python train.py --num_hidden_layers=11 --num_attention_heads=14 --norm_eps=1e-06 --positions="rope" --qk_norm=false --parallel_block=false --init="uniform" --init_std_o=0.0 --init_std_down=0.0 --beta1=0.93 --lr_head=0.00466 --decay_fraction=0.831 --train_tokens=1278000000 --dataset="wikipedia_en"
MLP neurons of a small language model. Each row is named by its layer, matrix (gate and up: input weights) and neuron, and shows model dimensions 805-868. Each number is 200 + 20 x the weight over its row's rms, rounded and kept within 0 to 999. A neuron's up and down rows have the sign that makes its largest values positive.
A block is one neuron, or neurons of one layer that tend to fire together. After each block is what it responds to, as a language model described it from the Wikipedia text at the highest values.

L6.gate2006,213,177,203,207,205,235,201,224,204,186,208,218,171,217,220,214,166,196,181,225,228,207,224,216,197,200,189,191,211,199,233,232,228,221,233,208,185,207,192,219,196,193,208,178,173,179,170,182,192,216,182,219,213,214,204,207,216,199,196,180,180,217,221,213
L6.up2006,207,206,194,233,222,212,187,194,196,212,218,199,184,196,208,197,188,222,227,212,226,204,237,207,208,198,213,200,174,188,218,186,191,187,231,188,199,201,217,199,179,190,228,199,189,197,171,210,217,215,220,188,211,194,167,212,217,198,234,223,220,212,205,176
Responds to: Completions of places, mostly US state names after a city and comma (Ohio, Missouri, Colorado), plus countries and cities in table cells; sometimes years.

L6.gate1767,215,196,180,198,175,242,187,205,205,215,193,226,201,174,199,212,220,234,209,208,218,185,188,190,224,186,194,220,191,211,188,199,190,200,208,200,233,188,180,252,188,208,160,185,228,161,202,195,196,167,196,206,244,219,197,210,209,181,209,194,150,168,217,195
L6.up1767,191,191,211,181,204,215,182,193,185,196,154,195,195,207,179,174,205,205,205,208,192,212,186,188,206,207,223,219,222,196,175,210,189,177,207,228,231,222,211,228,211,205,174,190,227,202,191,196,186,168,197,232,209,231,231,204,209,213,205,180,186,170,192,189
Responds to: Closing equals signs of wiki section headings like ==Discography==, == History ==, ===Albums===, plus occasional stray sentence-final periods or table separators.

L3.gate295,160,179,203,184,175,190,242,204,177,215,205,188,198,206,194,216,230,187,250,202,224,197,211,207,194,183,176,222,173,200,211,199,205,204,185,193,210,160,190,185,173,226,181,189,170,182,232,183,195,235,215,185,214,188,232,183,171,199,203,204,187,211,195,190
L3.up295,203,197,194,165,210,213,192,217,194,224,201,171,238,199,162,208,231,204,212,173,183,201,220,265,202,150,210,243,207,206,208,202,198,216,195,207,172,180,178,176,202,214,202,185,197,176,217,175,191,213,212,213,202,199,222,219,161,179,199,204,213,213,203,204
L3.gate553,193,219,215,209,214,171,174,176,216,206,234,219,182,175,170,199,157,214,161,202,166,187,234,219,180,220,201,239,193,205,220,240,227,166,198,224,189,194,190,210,252,195,237,167,203,208,202,165,211,221,197,209,232,192,195,199,178,230,208,221,168,199,210,173
L3.up553,178,206,204,181,189,210,199,164,186,200,216,208,198,200,197,232,184,198,215,199,172,186,196,174,171,235,190,244,232,207,204,233,233,197,193,215,228,187,208,207,231,211,194,155,194,211,188,163,172,222,213,187,187,205,158,219,189,218,236,207,196,199,194,192
L3.gate1750,218,214,197,225,243,205,205,194,226,189,199,241,206,184,219,169,227,209,200,220,200,220,188,211,171,208,228,220,206,241,215,183,192,195,214,223,228,188,209,192,200,219,226,220,203,174,186,233,200,181,225,150,206,223,181,205,206,195,192,216,183,166,185,216
L3.up1750,181,221,223,197,192,199,198,196,173,187,199,205,186,198,206,205,204,228,187,178,179,223,177,201,217,222,217,195,230,206,218,225,200,219,200,201,199,164,211,190,206,179,191,220,233,180,199,176,197,197,185,209,214,215,211,239,144,226,213,168,201,206,185,240
L3.gate1945,197,201,198,218,231,210,228,219,172,148,176,219,204,184,202,195,231,211,191,250,197,169,222,213,214,175,181,183,180,215,236,230,209,197,169,221,181,158,192,192,221,224,192,193,232,222,188,231,208,184,166,203,205,242,236,201,224,190,217,190,167,173,215,205
L3.up1945,230,203,201,217,205,227,216,190,213,171,192,202,210,166,204,189,163,191,223,192,194,215,177,164,190,181,178,192,254,203,187,218,178,196,216,221,195,190,200,177,199,213,217,203,191,175,225,225,155,212,191,220,216,213,179,192,196,194,177,217,197,215,172,210
Responds to: The closing equals signs (==, ===, ====) that end Wikipedia section headings, as in ==Life==, === Wildlife ===, and ==Head coaches==.

L3.gate166,166,183,190,210,215,191,205,198,187,207,162,206,221,214,201,210,243,191,212,195,202,199,200,174,183,175,200,230,169,184,199,197,194,204,215,176,177,221,196,177,212,193,184,198,217,152,212,175,217,152,202,183,173,150,193,198,192,187,217,200,183,204,196,204
L3.up166,171,188,189,192,164,194,207,225,183,205,241,184,235,226,222,202,206,180,214,179,195,211,198,231,221,186,184,165,205,216,217,192,204,196,175,193,227,176,203,206,233,155,192,165,199,193,204,188,180,177,184,193,177,203,226,203,154,207,186,174,213,203,205,231
L3.gate971,210,195,227,193,163,198,196,238,216,233,179,204,209,226,215,245,214,176,239,239,184,193,176,191,212,187,174,208,213,168,215,158,194,194,168,160,215,197,173,209,232,209,197,193,202,189,179,219,219,199,177,160,189,197,218,251,215,202,193,211,211,191,235,178
L3.up971,208,173,203,182,199,220,181,206,218,204,182,204,199,230,194,250,191,192,195,240,205,200,181,202,206,170,206,188,183,191,170,199,210,197,188,177,210,236,179,204,219,216,230,218,181,197,208,196,148,205,194,156,171,223,209,242,198,205,222,237,225,200,252,186
L3.gate1422,239,206,203,233,200,181,202,192,156,194,203,226,201,200,199,182,177,208,166,226,228,182,178,193,220,212,191,201,189,219,171,227,191,203,140,195,203,178,192,197,177,221,196,201,186,213,199,201,189,214,190,177,197,227,191,199,196,208,203,212,220,210,200,193
L3.up1422,227,195,184,214,206,228,210,199,208,232,219,196,163,204,172,176,212,180,183,195,211,186,198,184,199,185,205,218,212,221,220,196,207,225,190,186,241,209,192,214,238,220,173,202,165,196,159,200,220,186,183,196,189,219,217,210,197,209,185,181,202,206,215,203
L3.gate2045,227,210,230,233,178,220,176,198,194,223,181,209,210,167,232,178,186,190,199,206,203,202,172,230,222,196,213,170,208,221,227,178,220,244,227,230,196,196,220,188,211,172,185,214,208,205,198,173,199,202,199,204,182,195,208,195,206,187,201,181,190,202,219,191
L3.up2045,170,178,160,234,199,158,228,202,183,202,224,218,176,210,179,203,225,199,184,236,219,179,198,175,210,203,182,185,193,152,213,190,209,191,195,181,181,218,208,218,227,186,185,184,193,217,173,176,210,226,160,227,202,202,228,205,171,178,200,202,180,208,221,156
Responds to: Fires mostly on the digits right after a decimal point in statistics, tables and percentages, e.g. 11.67, 93.06%, 6.15; also on some mid-word fragments.

L2.gate184,189,229,179,184,217,197,211,206,179,182,200,195,245,213,170,182,176,224,183,206,185,212,191,174,198,219,211,175,187,200,181,226,213,241,205,203,183,216,187,188,175,220,232,221,222,187,236,239,230,174,244,161,209,212,181,191,203,183,175,215,186,227,183,177
L2.up184,183,211,169,158,189,191,205,229,190,198,208,176,231,227,152,151,175,220,187,210,212,220,178,194,164,214,186,175,207,198,202,207,192,186,222,209,177,224,189,191,199,217,234,216,204,195,246,236,213,153,219,185,203,233,167,200,182,181,178,204,175,201,176,216
L2.gate199,172,211,156,210,167,190,218,172,212,187,205,188,191,203,220,190,196,197,217,153,207,206,179,208,196,193,188,205,212,209,216,180,207,172,211,171,172,190,212,181,188,228,181,210,198,195,172,215,195,190,193,190,166,230,155,195,154,186,198,182,231,213,175,185
L2.up199,217,211,237,183,210,197,226,191,205,219,188,189,202,213,197,208,204,192,204,198,195,156,244,142,169,190,209,211,219,224,205,217,149,247,209,181,190,193,238,193,223,185,161,210,196,208,164,232,215,179,208,158,222,206,221,195,222,218,217,212,217,194,208,180
L2.gate257,154,139,194,193,215,182,196,247,202,209,192,183,207,184,202,178,215,180,189,185,204,211,197,198,195,189,188,232,200,196,194,216,161,209,196,223,170,147,184,185,162,220,220,209,192,205,210,204,181,179,171,216,190,202,197,217,170,156,187,198,194,190,220,210
L2.up257,178,215,204,229,186,204,217,240,213,211,205,186,198,223,211,226,188,189,177,186,191,186,193,240,198,169,214,201,202,180,191,200,215,161,214,206,198,214,223,182,191,203,200,192,199,188,214,230,153,191,191,183,208,186,204,193,216,200,187,180,191,163,229,199
L2.gate261,192,195,247,203,174,208,200,198,178,231,209,180,186,180,199,181,202,183,203,175,175,185,190,157,199,207,186,224,214,220,190,215,203,198,197,220,197,236,187,194,215,223,220,199,160,202,195,187,229,224,219,216,212,221,182,216,195,184,209,158,159,152,234,244
L2.up261,190,207,213,192,175,179,183,160,223,183,165,194,186,181,210,184,184,217,187,170,206,163,213,185,193,186,180,229,189,185,210,170,215,183,196,206,194,212,195,207,195,205,219,218,186,195,184,179,202,225,205,201,180,199,208,220,196,172,205,186,197,199,233,228
L2.gate306,186,236,202,189,218,199,184,211,182,193,169,217,175,197,193,206,208,186,219,239,218,194,183,199,183,229,172,214,213,184,157,205,181,238,190,194,197,189,225,152,180,209,191,234,177,221,218,167,194,205,185,195,171,195,192,171,193,202,218,195,178,210,206,198
L2.up306,173,225,185,217,204,193,219,180,190,173,208,219,193,164,210,239,225,196,227,218,236,180,209,200,200,200,199,173,221,219,184,177,169,201,236,216,213,198,223,184,222,210,230,217,186,224,182,207,243,189,215,186,169,182,233,195,194,160,212,206,192,187,218,226
L2.gate365,197,193,208,201,207,191,200,207,202,194,172,202,192,183,197,190,192,190,195,218,198,219,243,184,238,189,220,222,178,159,183,207,190,165,213,189,232,211,160,190,208,200,190,163,201,191,204,190,245,219,232,198,196,207,241,216,198,191,183,178,191,196,228,191
L2.up365,216,226,239,205,164,205,195,208,216,202,179,203,215,179,222,213,205,157,191,220,175,212,208,192,220,176,216,192,213,168,201,236,174,198,191,213,227,170,224,195,201,175,212,192,235,186,219,223,182,194,173,200,191,206,222,214,163,195,182,203,172,222,226,183
L2.gate376,206,181,187,185,171,219,209,205,206,193,223,188,206,206,179,204,198,217,212,178,209,216,207,159,178,200,229,224,242,222,193,180,205,249,202,197,212,144,249,215,219,202,211,202,194,199,196,204,188,227,225,197,218,168,216,201,225,208,197,196,194,220,212,196
L2.up376,217,239,196,173,182,172,206,196,212,203,224,177,234,201,172,175,226,159,188,199,187,172,207,179,184,223,226,214,207,198,170,179,196,189,173,181,191,181,239,201,202,203,177,212,202,199,224,209,220,183,218,250,201,152,201,213,182,193,206,221,185,197,161,193
L2.gate557,198,200,207,195,197,190,208,189,177,206,208,200,206,180,168,195,197,185,190,186,207,176,209,230,174,215,194,185,218,183,223,222,200,193,253,214,194,216,162,212,204,229,208,217,226,216,168,232,180,189,209,161,210,211,206,172,236,192,211,189,205,193,199,188
L2.up557,195,195,220,203,181,211,208,177,247,178,200,190,210,183,198,212,188,194,214,238,190,152,173,207,173,173,178,198,184,211,200,209,191,202,174,186,217,224,200,215,188,229,173,217,213,187,182,229,180,202,223,195,218,211,189,202,222,206,210,179,187,210,192,217
L2.gate782,239,204,209,179,204,196,183,220,190,206,176,199,186,188,234,246,211,200,171,220,243,202,204,212,228,210,178,231,188,204,214,191,186,181,173,233,206,174,188,210,184,175,214,168,207,213,191,203,226,198,188,178,207,162,267,202,209,193,178,206,191,197,214,216
L2.up782,213,205,172,195,165,210,222,232,174,194,188,192,188,186,207,197,209,196,189,205,251,168,162,235,223,207,148,204,203,191,210,248,180,179,188,229,198,227,180,196,227,237,184,204,202,219,191,186,236,248,154,183,211,180,246,215,216,194,187,198,204,211,227,199
L2.gate1111,204,194,194,244,182,244,183,231,193,200,190,198,200,217,168,187,226,176,216,218,205,202,213,226,176,184,224,192,244,157,237,171,206,197,200,231,214,205,208,170,179,180,197,167,173,221,235,190,191,259,210,188,199,197,218,185,185,158,200,204,209,207,182,197
L2.up1111,197,203,220,211,158,226,221,194,213,227,194,212,203,181,201,215,171,219,181,188,217,158,187,187,217,188,182,197,193,184,201,173,214,188,198,216,198,220,180,207,209,252,194,200,209,214,196,178,144,214,175,222,206,197,181,194,205,182,208,192,197,158,200,203
L2.gate1161,211,190,204,224,193,250,206,197,199,182,199,215,210,177,197,176,163,213,191,211,159,189,206,242,217,209,199,210,209,195,200,195,217,190,198,218,249,190,185,190,203,195,192,191,230,190,201,224,205,199,207,170,194,196,198,197,208,214,194,194,181,191,212,216
L2.up1161,203,205,204,218,179,220,177,225,204,197,208,201,246,186,219,192,234,234,161,224,211,174,220,212,182,186,238,197,171,193,179,246,217,205,178,226,188,178,228,191,189,218,210,159,245,190,217,191,193,205,193,194,213,202,212,205,200,198,229,202,226,181,191,178
L2.gate1459,187,192,201,215,225,226,169,166,198,192,192,208,190,187,217,205,181,205,201,200,156,198,205,151,180,204,193,201,189,207,210,188,227,202,227,212,174,171,190,209,186,199,203,170,192,193,166,221,210,224,204,183,200,190,181,210,167,174,190,234,175,237,202,219
L2.up1459,169,203,189,239,188,166,182,190,202,192,223,180,177,173,189,252,194,186,186,227,169,185,216,181,165,173,155,183,172,228,199,182,202,191,200,197,207,194,187,197,216,181,190,188,199,216,204,164,184,187,210,195,240,192,189,231,164,211,213,250,218,208,216,198
L2.gate1608,192,209,181,231,197,208,171,191,213,218,196,195,196,230,199,231,196,237,219,222,198,191,207,195,180,201,199,195,178,212,187,170,195,276,211,225,221,182,194,167,197,173,210,199,208,187,215,184,196,217,234,183,190,194,230,176,157,223,196,230,193,202,207,203
L2.up1608,211,243,219,209,192,214,222,212,239,200,195,223,239,203,209,166,206,269,182,169,187,181,179,239,181,152,185,193,204,187,204,222,211,194,203,198,193,219,184,215,202,213,211,196,188,210,202,217,225,186,209,178,158,193,192,198,192,163,220,232,186,206,210,193
L2.gate1645,173,199,230,200,190,185,180,213,193,226,222,216,222,226,198,175,222,231,171,200,184,202,167,201,181,221,194,197,206,224,225,190,171,228,188,220,202,216,192,191,227,244,242,201,225,205,201,211,220,200,188,197,207,214,155,223,223,209,177,211,191,201,214,226
L2.up1645,206,189,200,198,186,197,180,248,225,205,219,197,190,218,192,227,178,237,207,156,183,178,212,206,205,198,190,221,183,210,169,184,231,178,199,176,206,204,162,195,169,201,184,191,218,212,180,181,184,194,226,225,198,205,216,222,203,224,216,202,206,217,205,201
L2.gate1955,198,193,198,201,201,196,167,196,164,190,199,202,177,204,187,223,194,194,225,209,183,173,241,165,160,239,184,197,196,194,210,177,185,157,176,214,230,195,219,151,175,204,201,190,201,179,225,191,210,167,173,192,230,144,238,152,189,207,222,252,199,167,182,185
L2.up1955,157,216,198,194,192,170,164,202,204,191,197,223,171,201,168,195,188,209,225,235,212,180,230,209,195,224,190,184,191,191,174,197,191,155,215,197,238,202,208,170,185,198,167,198,178,219,205,197,216,154,179,196,228,168,214,207,163,224,201,255,175,185,192,183
L2.gate2169,211,174,186,216,178,202,196,211,186,186,177,206,209,177,213,230,168,220,205,235,222,209,178,195,190,228,182,205,205,144,226,200,173,223,173,219,215,180,215,189,170,190,231,205,209,178,239,177,194,196,185,227,216,175,221,192,192,170,223,214,220,170,188,189
L2.up2169,206,190,180,205,190,220,217,210,194,168,184,201,210,210,163,194,158,205,184,214,189,209,192,215,194,199,166,205,197,152,175,215,203,206,205,233,224,161,209,182,169,154,222,206,199,191,211,164,178,211,178,226,205,194,224,151,186,180,218,208,189,175,208,192
Responds to: Closing == or === of Wikipedia section headings and table separator rows, plus second pieces of split verbs like s-ays, cons-isted, s-ampled.

L2.gate13,228,194,222,227,193,207,205,224,189,198,209,231,170,222,205,208,190,207,232,163,201,177,221,209,192,176,217,190,206,248,158,178,226,186,204,191,217,188,205,195,207,221,209,197,238,201,188,218,176,205,199,204,202,232,167,256,218,199,212,213,176,182,155,201
L2.up13,224,191,209,239,202,220,219,224,190,186,203,225,183,225,223,222,183,194,194,175,219,158,202,194,167,174,203,199,199,217,172,193,205,194,192,182,224,201,202,203,186,205,228,192,212,181,180,226,188,204,208,250,185,252,176,225,203,194,210,225,175,179,172,215
L2.gate221,185,192,196,242,224,176,188,226,228,233,205,208,192,239,230,193,187,168,217,225,205,182,228,166,200,213,225,213,210,199,199,225,172,193,213,190,210,241,212,209,184,213,186,206,196,214,205,222,190,179,171,189,187,225,164,170,210,259,218,178,189,169,175,220
L2.up221,193,198,188,242,203,181,207,206,204,246,200,216,198,226,232,198,206,173,210,230,207,201,208,177,210,177,233,201,224,221,199,235,184,205,197,195,206,241,179,171,198,190,167,218,191,227,228,243,191,198,179,178,165,204,180,209,218,261,190,215,179,162,187,222
L2.gate343,212,186,164,217,178,162,211,225,206,152,210,217,202,186,225,200,197,201,200,206,177,181,205,166,200,194,213,210,201,194,186,183,239,197,241,184,182,184,190,187,217,198,204,228,188,223,208,190,225,190,206,190,214,207,182,219,189,220,209,222,204,208,174,210
L2.up343,186,224,237,213,218,222,161,210,202,244,197,188,194,200,202,234,179,184,209,185,201,218,220,213,201,200,219,194,219,216,193,205,163,178,197,197,180,200,172,212,172,217,200,195,217,175,184,199,178,206,175,182,178,183,212,179,214,205,247,185,184,216,197,188
L2.gate595,190,177,254,252,212,222,181,183,198,171,192,197,201,223,208,200,221,190,194,210,204,231,194,235,179,172,182,189,201,229,179,195,165,199,212,209,223,216,218,172,202,217,204,181,186,225,202,207,236,161,171,233,140,197,206,205,146,206,192,241,183,161,168,184
L2.up595,219,169,235,230,209,188,206,179,201,223,206,208,183,217,191,181,178,190,219,223,226,209,223,213,193,202,192,190,229,195,193,190,203,197,179,169,223,217,189,165,182,218,225,201,173,196,221,208,221,195,175,208,195,220,201,223,217,223,214,202,195,174,202,221
L2.gate602,184,187,190,171,219,169,194,203,204,222,179,190,191,181,166,213,196,188,214,194,175,192,180,193,203,199,221,221,237,223,212,196,203,186,213,215,218,175,187,195,181,216,200,198,208,202,196,225,199,171,197,176,196,192,196,221,129,167,227,163,171,207,247,206
L2.up602,178,210,215,226,186,188,194,209,197,206,218,209,212,203,205,200,199,172,206,206,223,172,208,183,215,223,238,149,171,221,173,160,180,200,181,185,214,211,210,204,224,218,226,204,231,157,218,229,182,193,186,201,230,204,200,200,188,181,172,180,190,187,247,192
L2.gate682,221,208,244,223,204,178,190,159,213,182,249,199,184,188,210,210,237,196,227,187,182,246,205,201,189,207,187,190,198,225,207,155,239,214,219,178,217,233,192,210,183,199,199,192,183,189,174,201,189,167,237,203,214,192,197,214,173,213,222,214,209,179,210,180
L2.up682,191,235,210,226,220,205,157,207,211,232,196,256,202,181,232,149,263,227,207,219,201,216,213,244,187,185,198,199,199,215,175,217,183,184,219,190,200,215,217,208,208,255,209,192,191,209,232,173,194,197,180,224,195,213,207,210,202,212,199,194,209,196,203,194
L2.gate745,226,200,209,213,205,192,197,205,205,214,204,179,191,210,205,245,205,158,208,193,219,183,206,183,181,205,247,214,208,196,216,212,222,201,216,246,184,202,216,223,184,195,213,225,215,214,204,209,213,210,166,191,206,189,224,196,196,190,235,222,203,213,234,194
L2.up745,235,185,219,224,193,198,175,187,203,205,194,180,178,224,224,236,210,152,206,201,213,169,204,199,204,190,247,201,210,220,207,213,204,198,239,229,217,196,205,243,190,177,190,208,215,225,197,213,194,204,180,199,188,226,218,173,192,205,241,245,196,223,222,183
L2.gate1234,226,220,218,177,186,191,192,183,179,225,206,208,203,196,207,195,234,203,227,213,219,186,248,200,157,189,217,210,200,193,181,190,205,176,171,233,204,212,189,192,172,207,228,159,220,170,208,162,199,171,204,152,215,169,211,202,176,153,200,231,218,198,185,200
L2.up1234,235,234,220,216,169,210,185,173,200,207,181,179,210,194,206,148,216,194,220,265,185,173,255,193,196,199,209,196,201,179,192,161,191,207,169,222,249,210,216,216,189,207,221,196,213,163,221,251,176,186,181,172,207,234,190,224,205,168,196,228,222,189,178,226
L2.gate1249,163,232,191,214,209,214,189,188,196,197,232,184,191,194,183,214,212,178,178,177,200,229,212,194,187,241,193,222,189,191,215,210,223,179,230,201,211,164,199,196,181,193,183,221,224,188,229,197,236,193,192,225,207,220,205,236,219,180,165,200,206,209,205,171
L2.up1249,198,247,220,206,224,213,221,175,174,225,221,199,205,218,195,177,215,207,185,206,210,227,190,176,202,203,233,228,165,192,194,184,203,154,201,197,204,197,227,195,194,187,207,263,181,220,194,197,191,212,195,232,230,242,179,201,183,175,177,187,216,183,175,200
L2.gate1361,209,240,204,171,195,203,199,197,193,206,176,229,188,204,186,253,201,196,185,234,197,209,193,174,194,196,186,208,205,210,186,225,215,163,201,217,233,208,171,194,162,172,193,215,186,205,240,208,208,200,170,222,199,184,181,226,196,170,229,223,193,186,214,209
L2.up1361,202,198,197,183,247,211,202,194,209,183,147,197,204,202,215,234,186,192,184,220,208,204,186,177,182,184,204,224,180,187,187,183,226,158,195,198,237,205,194,195,183,201,177,203,168,229,235,224,217,194,204,211,198,203,201,205,238,168,173,216,204,187,188,244
L2.gate1509,191,185,209,228,226,183,201,168,172,201,178,157,203,226,220,170,228,232,201,226,182,194,167,166,177,194,213,212,203,221,183,192,222,179,211,226,217,187,186,208,184,205,203,229,198,211,187,195,203,200,198,190,183,206,206,207,189,212,196,226,206,229,194,234
L2.up1509,186,215,156,213,207,184,210,186,189,217,194,159,242,179,182,186,209,197,220,201,189,178,191,185,198,184,204,201,190,199,198,179,197,230,212,198,231,182,209,176,231,187,214,170,193,208,221,208,213,194,199,202,196,196,210,179,183,196,189,198,253,193,212,237
L2.gate1652,203,191,184,199,182,183,175,193,196,218,192,187,195,215,216,207,196,230,179,247,197,212,152,196,165,202,208,186,215,202,202,196,201,182,208,169,215,193,192,208,225,159,191,166,209,205,207,209,170,233,191,215,234,185,186,231,188,204,219,209,211,184,201,204
L2.up1652,225,207,221,178,198,194,202,215,225,198,207,183,229,209,230,211,156,214,235,213,208,234,181,185,216,172,168,206,209,204,184,192,190,176,199,197,204,202,196,216,209,175,229,185,203,216,200,219,206,172,216,212,210,180,205,186,229,194,226,202,205,197,176,196
L2.gate1759,219,189,188,209,186,179,171,208,195,209,225,204,218,189,197,197,198,186,206,206,200,206,209,157,192,212,210,202,201,179,200,185,199,211,180,230,188,208,219,188,167,177,226,224,200,196,200,207,181,195,211,166,207,223,181,201,214,201,200,212,228,216,199,218
L2.up1759,197,178,211,214,193,168,182,194,177,202,224,198,223,191,191,172,200,170,213,222,209,201,205,185,194,214,216,186,184,192,188,190,201,220,207,208,186,206,241,211,181,191,218,215,206,222,195,234,193,168,223,171,209,251,192,178,216,203,191,210,220,211,193,219
L2.gate1995,187,258,212,190,215,186,219,206,217,206,214,189,215,184,188,172,201,222,203,202,274,210,175,226,188,236,193,229,225,216,181,205,164,222,150,184,205,172,200,201,215,215,211,215,191,215,192,182,222,215,198,193,191,238,197,183,193,198,192,176,213,233,206,190
L2.up1995,189,209,187,204,184,180,246,173,183,211,194,177,243,187,194,153,208,217,202,207,251,187,180,212,184,204,216,176,227,239,230,197,180,187,165,178,164,196,192,190,195,195,163,197,193,216,192,201,234,197,195,187,172,220,203,196,183,171,197,211,173,211,216,196
L2.gate2171,177,199,184,190,208,244,204,219,196,202,186,233,201,201,189,211,234,185,186,169,184,200,205,206,203,193,176,185,160,179,210,184,211,190,171,199,186,196,208,213,202,221,192,168,254,186,204,187,225,206,192,199,202,210,170,206,212,183,218,204,138,214,227,264
L2.up2171,209,216,210,199,200,235,187,220,217,190,187,189,243,218,208,205,226,193,189,177,185,202,180,221,216,213,207,196,151,197,223,199,221,213,174,207,193,190,219,197,199,205,193,174,231,191,194,188,220,206,160,201,209,222,178,197,240,213,196,194,157,206,228,223
L2.gate2285,175,234,189,224,200,212,201,201,210,222,190,163,241,218,190,213,179,192,212,184,230,177,172,163,204,167,229,185,178,190,198,211,192,193,182,214,240,198,173,202,179,213,188,180,192,185,230,226,162,180,175,209,202,236,196,213,199,174,186,197,211,249,221,209
L2.up2285,184,243,191,237,190,203,198,200,203,195,174,207,233,205,182,221,200,192,212,183,202,176,214,175,159,169,196,189,181,247,200,222,194,188,174,218,208,215,190,199,199,210,185,167,169,187,196,237,197,170,182,220,209,218,203,219,199,171,224,182,199,246,212,198
Responds to: Closing tokens of a value or name, mostly two-digit numbers in sports stats tables and country names ending a location phrase, e.g. 54, Japan, Australia.